Weights of a small transformer language model.
Size: 12 layers, width 256, 8 heads of 64, MLP 1024 tanh GELU.
Architecture: LayerNorm before each block, learned positions.
Training: a variant of Adam for these matrices, 737M tokens, 5623 steps.
MLP neurons of a small language model. Each row is named by its layer, matrix (up: input weights; down: output weights) and neuron, and shows model dimensions 0-95. Each number is 500 + 50 x the weight over its row's rms, rounded and kept within 0 to 999. Numbers have three digits each.
After each neuron's rows, "fires on" lists the tokens most often at its 100 highest values on Wikipedia text that the model never trained on.

L4.up589:564439476469518510558484514373502538532542508504531425502572547485529419416522447540569458498498493514546516561540494495502484485500478511463565469503483521556451571414514492422481533552582516502464412564514474446537596511613473550404485422473465440372443496535411539521507465483457531512
L4.down589:465545537469471452539459397500488540470438543580475465573496453552516497481514534476431468549505517493453487432533602473538439490517572594510483487501662583493394574489455421543458394438552432506605493446501452506493444515559542510487521500491530536446427545543511567503446442518480539440
fires on: " ", " used", " for", " appear", " against"

L5.up221:415489543483529576482478461438419466474479521606491587485426530507424471557548484508554501491393499497411511567473544487474520480523584456603498491560425490549526511507438583587521449470521473553400502513579515515475533511528442523380552462474449427462550463491439546505515499561479539402
L5.down221:493469422446479458532556570388511495520502422453534555442505498455514567549494534490475468511512507494460601475478472476480388543479455520485531485432670556543496604578529491492524492520512507409596507549444547541566501498473514499572484514538521532576384472512531405429425504506520486483
fires on: "it", "ic", "al", "en", "on", "ven"

L7.up709:618443445538471428535467546477489521546582412460467467508430480538523442465445508445540481492507498525525424583483530573600461513480422536492464429444507458451417508479559591518366431496491449557534456500488390477524520544486534540502520548501522481510529508468392497495503435540547533482
L7.down709:486470500500561506494538526496470506491520522550508513485532130490451544473505456498431436497494490496527473530544526493454494510513485509512494550509479500507517445480444494502529463504540498557470502438523445442496521565492524436523491519502517481519486542508508469495521550502465443517
fires on: "\n\n"

L3.up430:521482482509458476467537493611509592518519512469460510499513531466545479512549524560499492468502478512428458561527493609526486447456446496484507479445498547550499437502517524389487400482479500497498444511553461521479458474504397537385484412486562401492513475546465491554553485581422511592
L3.down430:371498485537518442431475556465501508478471434572513532498480560595485513579404400342535535513517506583529561400497507481469464548396494541410514467530438520493507510525481508519588518537501430461498516464436511489598527467444458457602567524452426591480439451459517489332380498498527529487
fires on: "\n", "\n\n", "| ", "|  |", ";"

L3.up1021:509460577482567507495282537419475521490551483534489527460483489520538442430502519457499517503570503482507516418467471536563563457411495523514503498519458499478472453496449482509434440534504447404458491564542393665482531484517471523525511580425498499475436518517532458483492529488468476546
L3.down1021:453499497533480466466513403633541439532456511377493380640484516451447543526445433603523491471373520565526492526606519506380483512603512441431487489450530520554534596554504538497528558442448559464585482485476535481518396531485534531496437497561467498545495463532492574569495459459571541465
fires on: "art", " million", "alk", " minutes", " key", " we"

L7.up890:526530518418486487507482497490478535508514482545543530522525590452591528514450394583442529543472495468541493508541504537511474510548464513549552471449598517574561458495410546449472541526510516517547454506523451416442399508500520528499592567468563524442443461508478476553437425579548518442
L7.down890:531507441581515446424528476610486438524464468582443522508494503551377479557432546491424502487504470437467505512473473514412509443528601538553500475567580440461548466432487584446455508572442525502478463596433506560466625474424440474525530556516472594518559538494610552498574504509522473456
fires on: ", the", ",", ", H", ", R", ", B", "s,"

L6.up19:549505445477511422548612509462493515600469504506411539550471526495526431534519525501532381575514559470465493502450475516481554523607393386541504538521507622510488416493516515494388448599544546513380504544500476538491478538551470482487540523506552502503450470480455435555541442589526486546
L6.down19:497532494527491487498537472530447408452475484524485557543544563433345413415493525450484544504534472555535492431464576644501440498554521459480508534410482502444428547543501481493562537546483548505440533465479579436557487542488506522467550521537497475465445540492496484388496458541515429555
fires on: ".", "'s", " but", "s.", " ", " was"

L4.up960:533459503538372467521531576479545514487522525456431494513479544503535593426545492464518533439514448514476490505517511457556521361479451470525493473515429498455644400495489633480364507458482507505589476500453433533516589529500409579487549484545476492529447465466475605559502500515510488582
L4.down960:490518444483569524503522486486500544407671493433556480458528513495526528480502530447465455534500587497479472428428485549507444599506436543500471479483531478531493508534450523498664533532530441571548440561524550427481365470502519603504599493506495514606527540509515434498474453441438565508
fires on: " of", " |", ", ", " | R", " | K"

L6.up839:499531583511432429476505450525485601508476494529468513560496482520533516454565551565526427471554565466493515538393557526602437558481461419506466542500527447381523592448474455462454561388512546466540475539515431519543555504550524426516492562518514435546598431549611518441453472558504459489
L6.down839:519433469497505550543553463456489549536545568471538422532477552492488453490451412488517512427401487514498523402501517507396514478556515585408530457568528545475374478512592556553431541487446451494479467448451462535428510544500429566550556332468544518496530497485511519521571581470524468517
fires on: "b", "or", "er", "c", "ent", "v"

L5.up604:522457443664509507528453451503579505573478574439476475562499525454559529614529460506485429461545567494438440536490572492523439542488528425516483497554499485483506578485501559555498593570337463463477538494437464416499524466608466534457422555570482461527545554424539496496467553523556499506
L5.down604:426474552455515538509446552523497594457528475458536429495470422545488391384455493511526536569505519501504528568437535435487462394541446450507559507430410491447498463499496418401529542526504441526512461496579557454494386527423457532500486523428455482528511414523502479503485464577483524461
fires on: "v", "f", "qu", "our", "vent", "ic"

L7.up201:485475406519457519505592516453520438559452553475566480528482507419588524609516523558415450566446504475487462506454433414540538471588386463489536612561446496575535456435539549497534564575470518566365514431479529494487512426476447387517479559446489504572526538515518525535572468587509544479
L7.down201:466482448500484500551462507429477504432485466545581463479442470558524516382493499477514524503492518509530594438549474472510543554531492530526490444528487450499478510539407437571506474544463434528503530550471454530553497441428524532437538542348579526529606484498534394413523454522509456547
fires on: "ad", "ath", "as", "at", "le", "el"

L6.up324:487535432491354511496537442480586528551459529493416531482573560507503428456539534568538463445552498513497376470512508553516456553524468456475549490485562543403502570464504517475387557494530546461432489494554424466580521588438465436533458488457393486500472479500527535469482509546564465494
L6.down324:473510487427602477509512492451433661437455577564551514498495526446499539432499497528550550513510453489563541442482453524490409477502536508522452468514436510512587508507566542486578523481458449493494554535418511550568529454507404567506504520453519496512560491416537386480481418489557481412
fires on: "le", "w", "ab", "c", "b", "t"

L4.up595:526533494504434528554512524479528512469548499506521519565468527476532473411454556563516535455540470482498524553490569494470551397548390569516447463510397497523524450492469571487440526497530436552558482542502441395560521553518513501502441585491543459560460516483392498466479527640505561532
L4.down595:462557440516508511468607505542517556500460592532472523461458486510519600491517604496457490519515511488491514476470500481531496633508494469396430529503506459513520495543491481539543552518502460518511539465515573524415449539447471517509615384514482531531635489512562515538490527464399481495
fires on: " |", " of the", " of", "ient"

L7.up883:492505453507452540518542472598546554592539428538500474463394524447510461521494512509552427534557459481456439469527545560494460502516588527591427547386463527583521424461539519453524465519577526516469462510470558452454569650529461464421509510576581426499418526479482562542511450616551465428
L7.down883:499566531519558430445468513547484467467509433573419500550568352569520504538410371499448484455467443502494585470492480469637596536437477528442517485506492449404551602483544506518499477459474487512420539551477469446443433443540514546498497515524438455536515488615491449496471534528483502513
fires on: "\n\n", "\n", " w", " g", "ig"

L3.up634:536492452516428489467617505480494597529516513500506456508464491490471485552491513547507474347519489528431446582588467705472474473469489478529536497445504514473514488495543563510436461433553520522458432495568516502452436459500499509436531391526568450487501466601535496529532514536519476625
L3.down634:449480540527568510400545534514401425526535457496528510540488517559554482514506480420543465548450556428491526486437490480493453541500492521478538466554402461541468481569507510455646586574562444432508493468527562471541559526473505443431518573424450536533506508485478542363472487526551541462
fires on: "\n", "\n\n", " | ", " | L"

L3.up794:521493464528528583450523498495504531545526430439516481535560539501475505544588532568534445606481571504485432414429536477393421621544487460400508539399566571529525511464516456456537488498507459477446463554595546477500488537479471536526525527543476368469466521483594518393449441538558502481
L3.down794:488506542380462476557505478460447474474477614499510449515547369570500518499523505521284578469518566406489606518557424563545465476531515507560552427563504493579493438474585447455546487552487607468585570506522469512513540474545488462476500456509528521485521517475449474669626474544463551521
fires on: " and", " in", " to", ",", " for", " the"

L7.up154:608489596456375472555522463641476487494521516568453542527556456514526565430538455544496529531500522435558477489520538432498501504609501546499392500528530444412535473589549512375408567472507547451444500498544522562532525584468508407528589478479532508540554565426528433504456461543448524509
L7.down154:469511480525475563537455484461476515483528415497532458473447437487520574522609510482526438489394471556517461464421502555498484551456594478532516559475485557579510568579487415496604475554557472552492506486460452542458474509480476522391455488451461494445375527502466430484518480505538495466
fires on: "d", " par", "a", "h", "er", " for"

L6.up795:485509422519478619575616521569518483493529518501461482550525506478460528525527611534556498506538534494529467480507476581367485533518452475416408552427463515474536482430472510532562504432566475567515538451600576442557464484482578552443500461483532550494410447490389578475546399507506594506
L6.down795:525509433455487379428441450553440501563475504455562565466482398466501487497484440601380511480412577471509409574555521468583571472384576508502466445491546417493528490536473563511503457566447531520459537555421458487576528538401555513491465545483511456481571532548467568546512566482518405546
fires on: " d", " total", " Total"

L3.up972:495588539547461483512610419528514512425460509549503479559527511435560450461492526518531446399408504528425446559472526480535553413544460484566500546499569529481498462454515559500514558479399430462509528419516530558466574551484527526506505440514607470438577578567465419566502539544387491468
L3.down972:533414455369519489483453658517426493535557475554494523421517609589465550489607510444427552507606492404593500496461519520407446521445536522394523453495496473549494556548493452440483488530589451543512422495478483439587435397515478463509547492470438532465495418389506568382497459436580464544
fires on: " state", " appear", " took", " ground", " Brit", " law"

L7.up202:570472407550430521527512425606536502513539448484530442475386501450583502479419570493512526545450435469585508502486533512499421505519523562546444535510454449511483448583478596366451485584432527650452473569549465445503465489543459482438485549439443479501420486434458498497517444603522505515
L7.down202:446501539480532525492486515434417480524584470520409443574576290540440536518452489491521440463550507539451431515569482499489473492449518440526496590437501521505450592500525432593534464470549537527435577519507486455523514494522503440443496485514549464531469488513517492497515603496502521548
fires on: "\n\n", "\n"

L6.up9:602536532663414445630463439509554524604549579436477449557450508384525469576502522543491496477484484591500506560382485485523555447503470629517584491505451494445497411454483519485517544459484529524477489471540409462492487405518455580484544516448494455425527532441468524537545476519506573556
L6.down9:374379522418545528446464558471360506491467466510538469442487542603488522475426470468562411540469507467518491483479473562567482570515550429580490492492443515590529555558541481585476458539436502473550441496488574448488440574527512426412457528477520488589530435535442516412542447516528514553
fires on: "le", "y", "an", "at", "en"

L6.up635:526410500445443507441491477558485549526487439459469449553563550460488450532475525503454474486513441524430434571536507593496500430541543540513574490546509589470540480560491507498543511418585534448528489431558512408497421471545530476482483503615476536474485493446445549527561471633587538503
L6.down635:519593436563517469513547517496430385498552552600486535545458490502555626486475537472498530526461545529579506509562490561502515515512446423512409537452461521529533445469383444473487457500411518628498538539466559520536507558484454483474505541499557441600502537552582519437474453565475412538
fires on: ", the", "c", "v", "/", "epend"

L3.up339:522583520476463509611552475542509541511507543563487562514501499539552485474530542508481522430370480534454491489416479457503500451535449536588495631484603480492514385445489559484448530518483498469445526557512332517453557541552489521454600490530438517480475545534485424541497536517562482553
L3.down339:519516460514562474432491548495463437502516452504489423528555603408484520508538485482520476536624468434571503483553529561484509489509556484400528336528391544534569624625540485478571494544511506532616485481512541505557465465498561464581471504489540483521477529442513580437571492463519482533
fires on: "son", "used", " ground", " election", " law"

L5.up157:489346493530421458517495445465569600487439517555430544591445505478542483427508559546565506441493514449532465568525489534471532518477444471545341470529439546417519406479495526496374514481443485561442409536479528421498573619602511448485496459462479487570564453532479501509513568575433562513
L5.down157:558467590503606418527577499523438498497512492486546468495563522468465495456526453532432542511588415519502466509472461575404514549530526432411551529505501548408453480500473531521613548471502537550580548442515464535623432447460440600586483509458428597493477521523591449534440451447584555447
fires on: "ed", "ed by"

L7.up855:544442498532523465484479476568567508509482540470520532438543502437480356575565539473492405455459478559476542478501497502494608471430419547487526560513588468527464530404477529450464532409517559455511468512551578445476526443490462564478440392566490490517557570509565498516541555457517499493
L7.down855:504531483512514536539483487456438461509464480585429424546477659550486606479460511561469583549529525431515488506543503480502422538641544456507499489379439551483527462535523461551555452555484479468454503529477453501497496558499503388499550609501516480445463481477467486468498487516486480476
fires on: " | ", ".", " =", " ISB", " | Y"

L5.up924:596487389499552486528541462449524564597579398518443500553456540488556487518500520447599515502511448485461413547493501543534468473503561493524408501447493521499482525551496612461432461502515501544491452467526438431497532624492577465527490516445597428638526420469492495483497497613461456437
L5.down924:604525445522410489521527501491542496499625470511451503576444363542501515568417495414481571496519421545505437550539499578506462518486497475467392483518534488508522514556480550517485441452522458588387505523526507488508508556455545480506504435470588450571545501576492478457479497556475517453
fires on: "\n\n", " of the", "\n"

L4.up207:546513515630568498575530485429504480496520473575565525507549647489442452497473497554558517448423424551453457543529498552439353483467570563435467467429513522484438559486580540474437460447495567576534470494545522530538507487546485489513597371600515467548508519553506454477479490465507448456
L4.down207:474554476450377494471550484460470506469606520520502466578493464459479431480530466531444441497509479538569522545447508480537501635519548457504495496598486543435531532492583573490595506445459569439485548434472423519525479478534444487409382557495434516468518559464446488502538427588489445444
fires on: " (born ", " as", " as the", " / (", "',", ") is a"

L6.up561:653586543568433469544444541509445557512496545526460504514583514465472401476619488541480525504427464568553404480412551535558529524552533497534444394508535634485462475426550488395479476531521377487387468440540486531559491554445555498516471624504417570518388525489375521575379559500549447512
L6.down561:490490459409502556506480471577489435466461436557480417494489480476579576551471487427525477477535532502454467473524457498441542408435582532423556517517490530526540514570546516582545441446523481566542497515530471486433561437478505568499476443459596503513502450506578539516507403420455472587
fires on: "p", "h", "at", "id"

L4.up71:492527475482508518402506536562505523469506570548477500576492487499512456536518501518524453443590477492439476640582489586500437472508377479393542582526472469506527480461475453527500561555456560490484446438505503489399501495409515527418468444593574537568442490628438498528584512603453470490
L4.down71:488571508526510566515496456477469593520507532533445582409507505561530486530496452529460518517490483519505458495536446470483443441464586466607442528522519462508528464506536450526540454451473507555387553501538508571491476509449457468481551517510439561412512479642587515535467533508540540456
fires on: ".", "\"", "2", " season."

L7.up517:522532429420441540557555464560509477553574425518486515455522468486594446392459591500497544493537532462484485524466460504475430514455446553481507560586529590484509535552520557602575492537532504481441484556601459471517438477465486463451539516568493484471366514429443449517503565638450596447
L7.down517:467477588599489451592547552519460576516454522455499510532509600561436510538518465460456510538534492517509500511504559480447492426585500457536464478447519524534612466582529534412361569493437604564445466392455551510501557490532579439534453508372554549583509456614534521429493446459518503519
fires on: "it", "out"

L7.up545:530412441537374525486564437488551595549559529518459606543553504524490494552476479455454505485519501487565425498516499502386382515573463416450522550512414468434445479477500556538430518540526466573508443550503530542553519423452606463562504507496606452496422503547540462414508470560501531566
L7.down545:545571567465450586501520459604460455517451528538530481476531544514556541497499592500473501531504448556461493487447565424570449466515549507493570458467491436521517494473547488482577449446506575526434606486600454433523503523555342576470520455582456548431454501497486437506537512540569504507
fires on: "ul", "ric", " and", "im", "ory"

L5.up5:515434382520476433496492496422477451527500437493547451479528533484557540384526574462513550450465423495535456465543529534455480523477429471464395564465427478534508433517514576510458483462487483498473407474437540470516559537534451433532535420485523490595533467470559519526504629531474503589
L5.down5:584437474467516465505584493410473545532572552419455500469453487510507508504526473529425474497584543515434566611461510532514570515441546502514412500551519465514525478497502536544455484448446470509546566509534445552423480413524464562516545541588450582386495593528544453467540450417510525522
fires on: "–", " made", "ed by", "ost", ":", "ised"

L6.up744:541481535449454414602518495506510513597565538478420486556510550495507488439455569518602518524547510435484521490468511577475486526569394501434530627535489569547491495562465528515453494483522446482459454547425508474590461486478379446491517445531517565469465549480466460545468548559558550463
L6.down744:567525453524500538389469516499434472389378553466443528461553491507452437508519538504559619515568567491491522494465521497555455455561500416505430548544518505447502490399470473479576538448482549479548472502503587493487500470539591511600559478426483573413465538582506497453428472575464494543
fires on: " e", "r", " pre", " for", " con", "o"

L5.up282:575512445549518512524429380536513550510510510537518470523425556482595512380507560547526511466520553484484508560588533571522461493453579505455437570512507478436465439540525427466478396484508587470531510528576558445460532563531525479436511433601493434472353481536487505566525511598543517433
L5.down282:504374501445458400438527610499431548574480499486408562531501480504488496547496533478607449531454470512479515484393491440396525492538390429607504511469559455508481480541491558417510590513535496455448460429475489500509497505488477501477509489499466503405483550536507457478498492402440385547
fires on: ".", "\"", " | ", " |  |", "; ", " |"

L5.up523:534443498464528521556454447442510496578598524504513574488512540457532484449532571528505485382540483513427483682492583557488554485504560454614534455433437515540429516449552475497534485504441521547506540454560521575535512445613481598424571507443484514498576518555475476502484544431464580503
L5.down523:483478448513354508459423493530572408525501493451553447429518504520495490540428582555481588538492553480529492471533488444477452507601456548497446478495514540454548527491500492475435490562401526442449522461449531502364587522494520513506570547464579545426450503483522472502523585625494542551
fires on: "|", "1", "\"", "'s"

L6.up350:526480578434396583423423555490564529455487483522532544515486563491609511550445470531556493505522472468453465463425484555455527399463460484575511571486527517463442466472578543480502474456525514516490529450482491515480476495564438543530445495487569475551483466423517485488528476545454484562
L6.down350:534548489519507602564411408498520507508464480463467457574481529480487439563540573489529571478591547497468544436548470512450462536524579439461520404496452482500550470554548466553563503527542568525497574615513447414435553519491499478433489467581505510480453465480487453493528519505493463492
fires on: " comp", " d", "ated", " tr", " cl", " a"

L7.up485:539468454498536486511537522486489494413462503410450544492480581465457438427536494562513570429472536468417468473554548501638358574520462480580469481431545480513470557567568493505480524477533486492527448520468552504526500554516566407607518588486536494457479561498451550507439459564492547520
L7.down485:453502522437480440477517449475489531467494556434595441532566451506509497545525472475509529537432443534499477542469538523445574379533527379476529517536634489469468403504518542545471540480420545622429503592648409486547502443552462551493418495490481360460536458450493468514524532438472528497
fires on: "it", "ap", "ac", "ar", " lead", "ag"

L7.up457:423576596447497512504464441570377582573570408590446515594459524449571474517500525556406528454525490510565480563469473547438436490471457494445458477519548563443532444491501562532446541488534564583513527459593438494492522578554502539511550465542529478491502456511464440530499449489563554439
L7.down457:599517427569563546505521541488531413352403568591539416491476549506449501511450505544571520514408538461498554539478506482460562476507456448577459478489491486526558544573473433488506559577517404565566520501455497564436486461475508449469592537377468527474492546462515561451467508512478527400
fires on: ",", ", a", "s,", "21"

L3.up999:514497455508413504500513510501472574582430497491486536499429561480455460506524492531504496348428535537410492537553459605464498462460537530464477445522565535469504531455527522491424546352573526502456442476635544479495378473463522514394506405605525432475463443545513557543492505521524522507
L3.down999:360461526468518466488594497479460496475469482541500451500509521638495462537533521531522480571433623427523478467429497470533492504498499476473475506565376468546494474536510450416577499560513440523551449500473569540506615569517430469446551543412461559444541460436525481312541434543522580436
fires on: ") | ", "\n", "\".", "\"", ").", " | "

L6.up923:516504534475525503455516432557473599433517482495572547525446556484535499481475436565615560541500480534423478513500565574448515455521397502461474546520498471520569407555536398559507526503486543554493482482471426430417554581497595477547546439512522468523413471524484516555572464544498477378
L6.down923:477580469558620514493674561490534609476472486426449547546465492568438459417485467543487528497426443556435527549495562500545500553490448398512501468491502515475459526439456454524417465555483462467529573479533600531484414504555481606524437504561443513400446439529478572403412505539458556520
fires on: ").", " season.", "\"", " year", " region"

L7.up1001:424543490487543570525572496451369619468480422529531524472440509454616476363580559591510480515375591508511531525439462464472463583478443503540502494494503503506434492550423445525507471595556517526340462528525462530535592575503412448496569473495554491567458485416524460489483537584451525480
L7.down1001:567438474518445535519442475507511538404506466507425519476464552554524473507555488434435498556499529527525560502438511511585429444486553450442489502471556495593522504508518536502516491393490628424419559458499527479574570474536593501466490468516485474471619537539473447440550525444442513563
fires on: "it", "f", "ach", "b", "et", "st"

L6.up280:477502464476563492485454521535574534537495483494442402505521485529463425516492422469462475471471573497498444458435546559523512559523505407461395438386572463532483506504448507453485530553567530448463490454524526340536486564475511452506512431471529519524542579441499419505529472515521448531
L6.down280:510424456550394488478567483434370486461505471574532494503463589412520600506560457500479565457419511537536449575476448419425515453569463517534630511567478474552528461530583487523510521446471510575469474525561442537503500389511489522502482536499475482584574380534519531538585528446510533456
fires on: ".", " his", "ac", "ar", " Texas", "al"

L5.up102:431516505535495561595531510546510497535550485476441470525513598511502479557424524452612530449485547434498539557477419516411492554507487498507435473582473521446541540501470507594502442510529608552505466409553632475478498544583511621426412457525454544486429492498380501446516485605515444557
L5.down102:479412457532513469374490534476531525451441533468527477486491500492479582530564491548425484499482501507429398537636523497439510490500495482498509492407498494502450449521583518424556490487585475540474443468441453544501453538471450475557576401446490463524593526562590523531533471495458583455
fires on: " | ", "2", ",", " in", "1", " for"

L7.up851:505483408404545559497573558486533503569565391504517489569473484448510478404474402458622486507528443462479425474535522634516518530457491487530462534465498495514580565594472595501425498543560422554456493507451546408524530526401503513485494466508472443635472451577500394540444490522483482374
L7.down851:500460477561529417482561484462503521525588485472486458522522140495417471555533515490504412517509488535515559485560463568428484426510473493465408546509475532509477408544482487476562467519530526520525470537551452484517488519548504498514431494417553517390463515461467524498498505542551445532
fires on: "\n", "\n\n"

L6.up267:471576497478462451601535430455480528428468477486472524478549497478531446597458597529541431475476366504458444466455529558469501428493496434490501468470541577507394517509552505468531522402604605580414447511485492479593582524429420509534522522573532442465442614430413386501484454520448524459
L6.down267:507469476496458514359419485523461491478480484553498543400537671474418583442546527485555455436591525496543490636544448434489456577570496570533521528477423483424593476464548474602466474513451533435553517568567521483444494611525554530495514512531467535495528451446579557415522590477519428558
fires on: " (", ", but", "i", ".", " but", " they"

L3.up126:480505463527509566490522516478472502549491382494484512519540546476460536531558524593622415531550482475419340426466482453447481641547512488446535463409535563508512512497489431493552421421467520472458468532500469505475444525489421481508648537468540450475492530481509430423488485556540552510
L3.down126:510534526414479466500480477490539476473464588498530448499471365557538488560387524425385526495537539645540656530544459528559512430553479549599488464632518478548546500454520491467531546508524595508550573449443542471499534501486571470456432491536538538498535455499436514630584497466496549474
fires on: ",", " for", "ing", "-", " in", " and"

L6.up95:517474399627496470460483496524398525467476500488508488538511566400531488476507487480568383389422488487449409531506546471507432444486478514499523485554590487368439505511539466528488562468558577492427545481561477482462601584532491547458458476470469534554524561568498509486521578436497421388
L6.down95:533513476427603537440555500442535483441497497501490526512465646485476497525446527519528518582551451618423520492516523614466558449519486551513514480437553501540456552554564457516525526515445442444532451556505465522480394491486497465501532487550517536490499527498528522471486369575466482415
fires on: ".", " |", " | ", ") |", ") | "

L3.up28:471452494475423494456588512559591503496495503493484546451500510449516469508554518590489485450543475504414421504555510609464501533533490451528606475357450476535536484531505570473504393504447479491384495485525468559444382460488477457449476444445623395497521531530540469527536494513511544532
L3.down28:404592476607583466420490534544444467418525521483548466540492574584444527516426377359499539550505488613562581441460454446555512484474522533467437435580506512516522471540473432518539579561547581470564494468392487489549575472505550473567546485546504630467466421526466532406418514441501447468
fires on: "\n", "\n\n", "In ", "| "

L5.up778:504532466501393542493601493469504415460450421518512542481534574466508443459517549578525465494511488496441534503561550440436520509506520506504438491408560451537539478519529464468562503583518519552468476599540475428468471498456463492462530448517541365461539511466411512610512505568395557564
L5.down778:452534454534549480578492522465497482481457479526460486560443422502464476556505458479578475473591538504575450486447508511560452454531513446510495511594440525413523463488493589486497459427508467457492533513489558486596456540460532476593408578538588530508477522446484482433476568531631494496
fires on: "\n", "| Party", "|", "areer"

L7.up670:515519395534448480538495444488467494498517461469604496505471579520535376510496473565543449523480549480517440597565527621460490508529506450481518464442470561500504545500456466512526482602623583520509447602592561456526506540503479435420494513511542411445392495545426502499478447678490526410
L7.down670:595500568460517394554492580528505518500501459519567537464542477423464512506503498556422518463464412527543441497525423434508583449533435502598489440546481423518491467468485577514483613456488526556509547521403439536482530466418464468492541553425448519576519544477524509567484499419504517452
fires on: ".", "\"", " made", " kill", " exp", " stated"

L7.up567:540452455559489500545489529534451528582514595498535551478493536467509443498512572504525374407466419499489436440488543596439591503409509417480551524467477593477388501396479446507423480520567529499402390540497508506521414536502479418505530494518472419590555525549534452432498477533445452539
L7.down567:509514495466431529537464497543555501501500506474437430439517507537437543433431483432553546517548544502439607490621533417484617467531496471477443484490510491435546507491516560513473432475497468496487514516500420497443504494560520550475491590464569472533543467399481421536493492447442549543
fires on: ".", " and", " | ", "e", "d"

L7.up875:527513413465596528403427462438531518533528456499464493558478496466555442477438366432613479500436489450447471522508484581525465444549492516490496411449451498543506434485536530477467460591561455540472561553501430473527490500452524529547521422501530475504458570488581518481413520542491522400
L7.down875:490483532515505497533481458477494467486531471438518439515443197487459494567440472489542531467535522492497566528504517526527526467437503521487545562514565502524496536527494525561490443469495498461540420525462535469480529532499494434480486558486560442501475464508510488406535475558457517474
fires on: "\n", "\n\n", " r", " cap", " t"

L6.up101:629459520580476573514506523534530453538482472511557477486527460438450442537542507485492479517554600481465425462435481444514473592529474481417451469395532676504506526563527575468549609506511387442396446489462448475526465594452558518559453544505489466505445533460430446471552600566498439538
L6.down101:491588469569548457423475456546476414517522536529459479539558482449553475521481509479422481478548468507544504604520514535528646469527503624524570505579506483496515494463480548522390452478522458623541538430541477509480490540548507548419482398360447502528483445490487547420526411492508450487
fires on: "at", "ar", "r", "p", "he"

L6.up613:545496516429492569551514495532491477561526478516487441511487505487620449495500538571483477524492416450523454557561474649501507538512472530546496537489569586565518401533451516430397506432509561520470419480602432518500388565481452534450543537503521531468513511554547455552496478585482521466
L6.down613:537537434522452501529530509434440504500554443517527435577462474553517451455436457505519529539434494500468451594602509491490490473536543482546461415492531485484477484530499553424517432542540485516445537533528496493515525589448496440467507474466532451526528407550469484456500388592551490379
fires on: ",", "s,", " time", "though", " though", " When"

L6.up654:556419548503559508532514419424469501406599562502480494506514544521506506498523448465486460567474453483537460423540495431578525500532540522394412437412476582524509507372481591496514471529465557553486495573477368409544484490596523513493509484512463550632429527447455502551517500533479573571
L6.down654:533545607534410486513467599530544482565499485604566461528543475503446558488544453439553408446538396517503521551406532371463511464547434540486617460596592399518458539597466534456429413453500440574557446579496597490489532530380471488576540508466544562511537495499510531524493439488473508455
fires on: "ol", "it", "ut", "ost", "at"

L6.up220:525508426482396498430548437492455554580501519576476503573479491460518390508501505465545520487459522447480513579418510521480540486516495494514436528466486516468442498527481648525500565422509548561493498516590446560490586535482411438462502524526482420538464507423534412537552527625437534514
L6.down220:524536497458626513510519477522490491409397448433493591501552523484447505520551497453540485459490578548518476462534473492504456477497519464480478551526559551481472568447543482481509455610509517458415492584441596371582460472574447468570441487460453552546552429505447488421421501472532518445
fires on: "ing", ".", "ts", " ", "t", "es"

L7.up790:527454527489437564546513482505511492561560411440460440485516514484594408415516553557620505512474499508421451481568541580460472555534448444484436482447501453483510472559514510415456480486543554542475455592526461461462412546460538542544532487532581441512475515475592478476544511544399510543
L7.down790:533503479511477531510502542497517517504517466551528514574601249547561532552373465456504507455475442547548500527530478469547485464404503558519511538492480548515449513540462536423560424456477451530428528506522535513542504479501496431465493481452490511561474423427434486454494603532526497456
fires on: "\n\n", "\n"